config = dict(
    n_layer=12,
    n_kv_head=6,
    activation='gelu',
    init='normal',
    lr_mult_up=0.627,
    final_lr_fraction=0.02,
    doc_mask=True,
    steps=6347,
)
MLP neurons of a small language model. Each row is named by its layer, matrix (up: input weights) and neuron, and shows model dimensions 16-143. Each number is 500 + 50 x the weight over its row's rms, rounded and kept within 0 to 999. Numbers have three digits each.
After each neuron's rows, "fires after" lists the tokens most often just before its 100 highest values on Wikipedia text that the model never trained on. A number after a token or word is its count.

L9.up215:573483512511442426532514444500447428487493588444601507497462548482492630545465450541472534520521442477532530506423387487542558531463515498505544444595601478503556552475437445521503424506420469482557501452410467526493465438511434531483536532466601574460481571500571400412465582426532502536588486493479535571447450491530416515488527580534528489462572509529464467506459416568460546516556
fires after: " " 53, " Van" 6, " |" 5

L3.up543:496525526475498447605589600562590487441536448457556482546537413563520449504481555489656525364562518584436531535489544515511444478469466502456487484473469567585503362513521511504535529598555444475510440530503517476541478522531413518566445459484489413593484530521555504548499500480392479522498479523451485372517479524485414432546510445500512509439448520437557541541515511514545582503437
fires after: " c" 21, " C" 12, " p" 8, " f" 6, " b" 4

L8.up857:452504479532507499562529506442465556463508506512457534452460560491494493517534470529362535465623517570449476527504486491484539519480458478489469491457466511525463482451552408420455523526506518413461568434551481530557558433458482504497414502435490524462550434401536426473495480496566478532452436455573398477472541414453601499480544522475586475459552506484591502533503509385504475574457
fires after: "-" 54, " " 22, ":" 6, "H" 4

L5.up748:484484510503613465434565495538483509517461519559563445501496454595445601474449522555506423549516500502449568569542482480487609482511580526536524460579546458440565533437397490469409495517528513518476549493483435513513489461519581466484514414431474505462564428427503539507464399512529508418508520487549566597509594586469498613505477468540488596447584534429381514530461473437464542512498
fires after: " of" 26, "s" 20, "ed" 6

L2.up40:549522491478546523481477535563574453508544528522524437533566478555618470565475458423495502494428504528494481480566516429506458450541513439510453434517508533623463411539490496463504470543456498481558496386423588468466548468458409408524496470482524479534430573439523427376462473536489549510610518469489532490529503481541552433533545543486544479558513585470580489532529513418508453411451
fires after: "B" 13, "F" 10, "G" 9, " Em" 8, " F" 7, "C" 6

L9.up509:538490614500509583530569439507536500512465468405412620490455557440521534489358417445612528430532557537492433326463471460523451496550468469471452503468428491527552522603579438548531471532463485538525471515534536549562572442478539489475520519520493483501539513515514478492512581515539541462521580531502539509488493474511544488539460435545438498547495417507417421424492463487526562505521
fires after: "0" 26, "–" 15, "9" 13, " |" 9, "|" 7, "s" 5

L5.up495:569516483521464450530537442471466529500460613492516503555537603428461425429512373454499471486581441449482412491527499536443441487507497431509447570529465658547425515391466421464460505528464533597432539517526449519519532539461590513450508488456534471509509527515403496569513502552455466559512510588491425448468624524487483530598558472509534564426522419555499483545512527476509531407456
fires after: " " 58, " \"" 7, "-" 5, " (" 5

L2.up347:537579428527536410494494466538527540468563508534509546596473487457550467538544447333475518548499507510460550496489484497455532567497495420509539552459483509538397485507558449533516516536434573540451437468439519483552344465552488521531478428533554405542520494471577443507496526451399502541516535368461577447511416473494563445530492468466524443516511484427520504656547462512473530420531
fires after: " " 78, " f" 5

L5.up18:460493518479539397412538472495469522387419571479398544592469572419538467467563391530491589544584420490499454442477455635447531532551474468496465523459499473530415573611588487558462492543560520457523606433417521559547488478458481533460489497430512515502530492456618390462419595511522482471486516462498474493484488500530493520573556501506486464443554438601512513529519517489531530477451
fires after: "2" 12, "m" 10, "f" 9, "-" 8, "H" 8, "b" 7

L3.up643:559521406481483555526510490583511562549510551475518475390510490470422461496404502501399475622443495499533475484534503458542513425435532553600468490565499574475509552503515447451476616482426486522518508437484403470468505499586453482550512476420483429498463457457470433484518450480415553472544663508482419448485490483489433523508481512458425537515511559405461496500575460489376413468480
fires after: " was" 36, "==" 13, " is" 10, "\n" 6

L9.up847:450528472553561493454552441428403628581511537446400459578512509466448524505504452494518537609456476401456446453532512500637477462485439475551444496502517459406512542585593465510493468516490388409457481457473466555511502513427427495594521462490514559499501461548515490479535506499468503528507486544481529520392474455462517527555456453508442435614531451498437539505429558573429429461573
fires after: " |" 22, " was" 12, " a" 8, " is" 7, "|" 6

L9.up87:468484520500533395454565509532516466561521458500362472480507542533524522508518530474539442482515520485584603492461484455505622454502493526506491516509486524550446513532592514564449552605560499495501520422442434454498512570502509570352485569477614509442460470577552442516472520594499498583598499446452563499544475449564488521499541482487549493511459477523504576478390455499449564438470
fires after: " " 56

L2.up892:426470497521485437443496495450504464418436569470544566446484582502482460514506555424515569480472503532570404487506515491539495526456466514451507526496473425584467479504579380548427432537527461526541473371491578496549481401578529546476465481466427570531471482620502528454472502487478532438442461496511428550502552523519477603502503538531532483478452461443527439474615456511357419517573
fires after: " " 68, "-" 8, "|" 6

L2.up803:546512478458525503530488460498412451445502546505628526540560578536562581546501530536468455457545522480433533501514453545457463514548582613467488423571434502466459449508443461621529391497460454533573564483594557509472531481452421494574630528578397513505501470568528615501532570469562609591505540484517628505465533516552544471484471507450512496474505581432549481484426519511494429491490
fires after: " " 80

L2.up690:476422540595478440526478528488587508535461558453431408547493427535561453433564511595512459475461368537536412548538488546404588555440605525482458489528601422549554505507475553494459509455580543506521497473532520570418511511551527513512517473442465504489622433532548425451529410417438460486419541512529513515578467464443534669481543468444460522533536570489560523509484505479428486507486
fires after: " in" 20, " the" 15, "," 8, " of" 7, " United" 5, "|" 4

L8.up842:437540521478428494479531516503594537470430463486496482496590386521545507473474461405518578463549515446455558517526520563497460343474591478561452488483446425483485465463509567491427441519483457458494440523576535514517488482515596537527532426470507468561461404583524634449588494506532470514413572395475539486426403513497551518561513510566419458511465556428532518558499477444554534400471
fires after: " |" 39, "0" 8, "4" 6, "6" 6, "7" 5, "5" 5

L2.up544:553536535507415388528515503442464509495472598430567544466464490508496488521528481594473551523524580597571494395462563511427511522484480438557517443414575510563463470467588488527510530464543516527439492515490467531535485478460476430503570375505416516468509492456536454493539474473422462446483518477500527484478530500612523511515383430505538442515555612469549483627528496485545497505399
fires after: " " 48, " c" 15, "-" 6

L9.up919:458534562522448467481554475515554441439428584452606464489569498394528527479471580487504466512528449552484593467423585522542505466545530520547409502544516458509477441436521506491482438408456597478460492546493497571510491452506483474544526479519605540519496426476595561542530529448562574579542549588567490493606474495488517479521480400529527499450492544421411474425465477498489539467436
fires after: " " 48, " b" 5

L5.up632:462508465474473491577447401492500426463525511545503538566578489525449477494498492397517466500513486460464483471460484501423478543556429553495447470519454434538401473495470484521429571385460523601534468459510490446593509541531431544454434467474551583484508539544495523528511647584527585517506510552543465606480572551538410543518545433520462544502484449494511493522535513538489492469527
fires after: " " 33, "-" 11, "4" 6, "teen" 4, "9" 4, "2" 4

L9.up378:559486486511527526439476549568486448518475506521482540513455512622493516532502508475560511491579511535448502539460595417536541504464506401483518512489515532554432515569482455569507476530460470444465455415444503396613454488522470547444529511436439514499530524516598549461404487469537518495402463488458537532491474531542562516488547436486523435560531448549496581490605549561505603509576
fires after: " " 18, "1" 16, "–" 15, "0" 11, "9" 10, " Ho" 7

L2.up369:517510414522451517497510516489385474518470514460521554530506534400519449551465474472495550531478540545474520467522531479554500438496516556606511485638499488463528365464438423532513495570538446484566509544522519452445542439501495494559575564523445439523476578556419523527538449513428595492542530561501444397460513410458519386452546545557488641487552565404569519432516565451550493431516
fires after: " T" 18, " C" 14, "C" 8, "T" 7, " F" 5, " B" 5

L3.up873:495372433576540445385548569506496526543522473493536557529487620550598497540531450473538526474527421431483459474460415494518559539578573457526459489476521452540544502503504500370495423574419567481570480478459522414525395476510464576435559478508582531436442490513560457528484494486507485595421586495470569449444520460547502539485583505458603406552514484483508522533551527518483459442472
fires after: " " 55, " of" 4

L8.up346:494464475456433575495533476489462478462490482541526512461529514462444473532507464518609502419541568419472415541436487564542511529484483469483475460541486519526502480539502507457461451565533445556423582510487531508506478534475421485421471510366485533547530546515574495389434509461460515560467481491437645494452588507554584616487541549539525461486479445576396544433540458435589527467517
fires after: " " 34, "." 20, "n" 13, " |" 4, "-" 4

L8.up840:570476498441526540493548496518538415535414376460589580518500481561505514471581539505483505506516526421433520579600491509455509505505461547562554497592627498474566527460464482485461479547496489559509489365520506458502513481455468534447459536459488455541475516633509479431604500489517509545424527505433398420468489428524553545555448571561495498597444603363530535501634547419542520513548
fires after: " |" 55, " " 10, "6" 4

L9.up522:442585532453554580479440510413546576451471497570525524480511448469527535596522550474456475558506504487495525449537451598412419378484504494522497581511478564575515339523543489481445438546541513510542518499554478545455502505555494484600526547464509511512523500422468499504554444400518612560527464540461607471500494506498526535521624497587486518437450484514496486439519550535492574562598
fires after: " |" 38, " " 6, "4" 6, " S" 4, "6" 4

L9.up918:427444480531439435502536489479563501528387537484534504441437446584384582564421511397514516466578466438500494487590467448547485516381448458467472513473415480527517436483534445442500508454510425397610471548516496480525407514551533481448511477383395458486562510500550615497528533501537472475516464564599468592422514542493452584497565511507588491406564493447490522461456613520520516540504
fires after: " " 47, "0" 14, " |" 12, ":" 5, "," 5

L9.up238:601539538511491497639570485491429345339563460498436573488483526515522558502479492512506450495435474390465547525514533556546502536563500513458436486568444480512612448524439534482418439504514544504498568533498529520563549450492476514479520461488513492548559479576541504529464498498619529513437609501482498500463500512526451465522523436555518431457470546484596476429499412424535533467569
fires after: "2" 42, "|" 9, " " 6, " |" 4

L2.up431:515466359478582425566429470542480441444526583494507464459478496458533525499464481445495486417472557444585473531518594551553444556622530597428509538455508600478519463503600484531494523568481503523429515457448512504468519448545445520503495462552480470571478531588497565479530482586544504567548451586502507462540497532537428566447499495574575487443431586542509402473434479502461463438524
fires after: " " 52, " p" 6, " c" 4

L2.up661:520481460448476386398510425429475498471428648411552515553465645500460441524488524529454551493503508572519526436526502537458449472525552514489524546536520544555462424404504527502491479541491522426454521573587566374477531564510520512482558473550570547550594506475431478451464499527514527533531533421561442465523517502462534528516453474512530496400490509492494469455500515530435548541510
fires after: " " 91

L5.up346:474518430482510558440557523525446428486470452468573520493345485559511520556463548513544490545493507503459624535486518503482500486586434502467493473458554492496504497464544497565488533552625500434544533529543505452513504529633550621440543538487543483557468512433566402503504487505492494484453471543470504466511580523468469588511499551550623405529477418518414573516414494497489534446475
fires after: " " 66, " Cu" 4

L2.up877:458490530418534490448476505464518418487442522431431470542434553494503537552475527550487560560392473442542531576540417528498488529483525514440470448426537477580536348540514486445360480492526443535578516503515535591477448554553418570615564453504445459516520577505537503532568433451498545446559473518495614595464517544469474567554495415506418487533544478508517455380427459509439416443514
fires after: " " 36, " |" 9, " B" 7, " P" 6, " W" 6

L2.up327:521514541392456489496433583449483437495549540469469538486526573500491498443448548373603474479458488564469459453489483464522489521490676555494495494536434607461466467557532510500552475543454434539541503588483518468504518443572443470536587508463501410536506478480548521565446459536534553497502562535437502584532528489522435445489497457473520607477469530583510555482541479463516487448496
fires after: " B" 17, " Bo" 9, " Bu" 8, " Car" 7, " Gu" 6, " p" 5

L2.up806:474538560512523454518520493509495562574462405408446507490515478528529464507535433470477575504558491500319445524469487524504484499393464559530524396425559410501531503554547496517535565450487505468542486480489455546544580469506487468480427457426445479562446553440559537439419564451474547428498450442471460494543466584564587454542542493556504515391498534467588498490523511429546472461422
fires after: " re" 22, " Re" 10, " F" 9, " Bre" 6, " Comp" 5, "F" 5

L9.up759:523543487553486540505417484424572365452502622480562398463582472463416528498437518497510477439483508499484494525472592421453539543492490537498435468529519591598515493551499438525525460501594515452550515458502468514591476520410537501532401478571465494564475457561521528540584450453502552541550572435438454561534503522597509598404464436491507407518464431490467561595503544438438534431500
fires after: " " 39, "–" 8, "'" 4, "4" 4, "-" 4

L3.up94:460472461488419549448489435510512423456423449438547503515491615428564540449500557532514634501490543437540465457466481481515510567525614496526528528482543518523453543552494492464516520527545519464506529475520496442583531486400475443546528440458561526511528530530479543525529541496496564512514554515606506362518555474513454427423435539569524503482464535553456446564458469533518489438524
fires after: " " 41, "wi" 7, "mo" 5, "pil" 5, "ko" 4

L9.up936:594552432545450443519482473499527511472460579433433522480473532541501556436414466589533461495515477484510472505377471506592575484453492520492470443539351415467482430550458473552529420479464456520470559452456535508478589416502523501618471498496511468530477557426496504484428535489451489368442508510481495457583461547442439522545428498514445506481504485475483512558526499559382513512449
fires after: " |" 29, " had" 8, "," 8, " has" 7, " with" 5, ";" 4

L2.up306:483590548428548440515464500519522484344484456505517501556534587525530474475494519601467546385516532541462513513574433480534405560460484533513503432532486490481554429454563506551507462587464516531454543475368530477553465457578496533526506437564512507486452478508525556564535472607443530428525556446615461440428520593532483600490494540405549473505508442475479529552579550510395407534458
fires after: " " 45, " U" 19, " O" 5, " T" 4, " c" 4

L2.up792:423511472495536488447487461532519534541566499434540520463509481421478514517539501486535479512382496543542466527514619586429493464552525484550463483524464593467509416572456501516498613529521523391588407544588549537478489454519470504439534544523550546575615553526498447401355512481469488461581550514540465403498511533562507524492523520525479527516463449618491471492572531489601467485543
fires after: " F" 14, " Fe" 12, " Sch" 10, " Bu" 10, "F" 6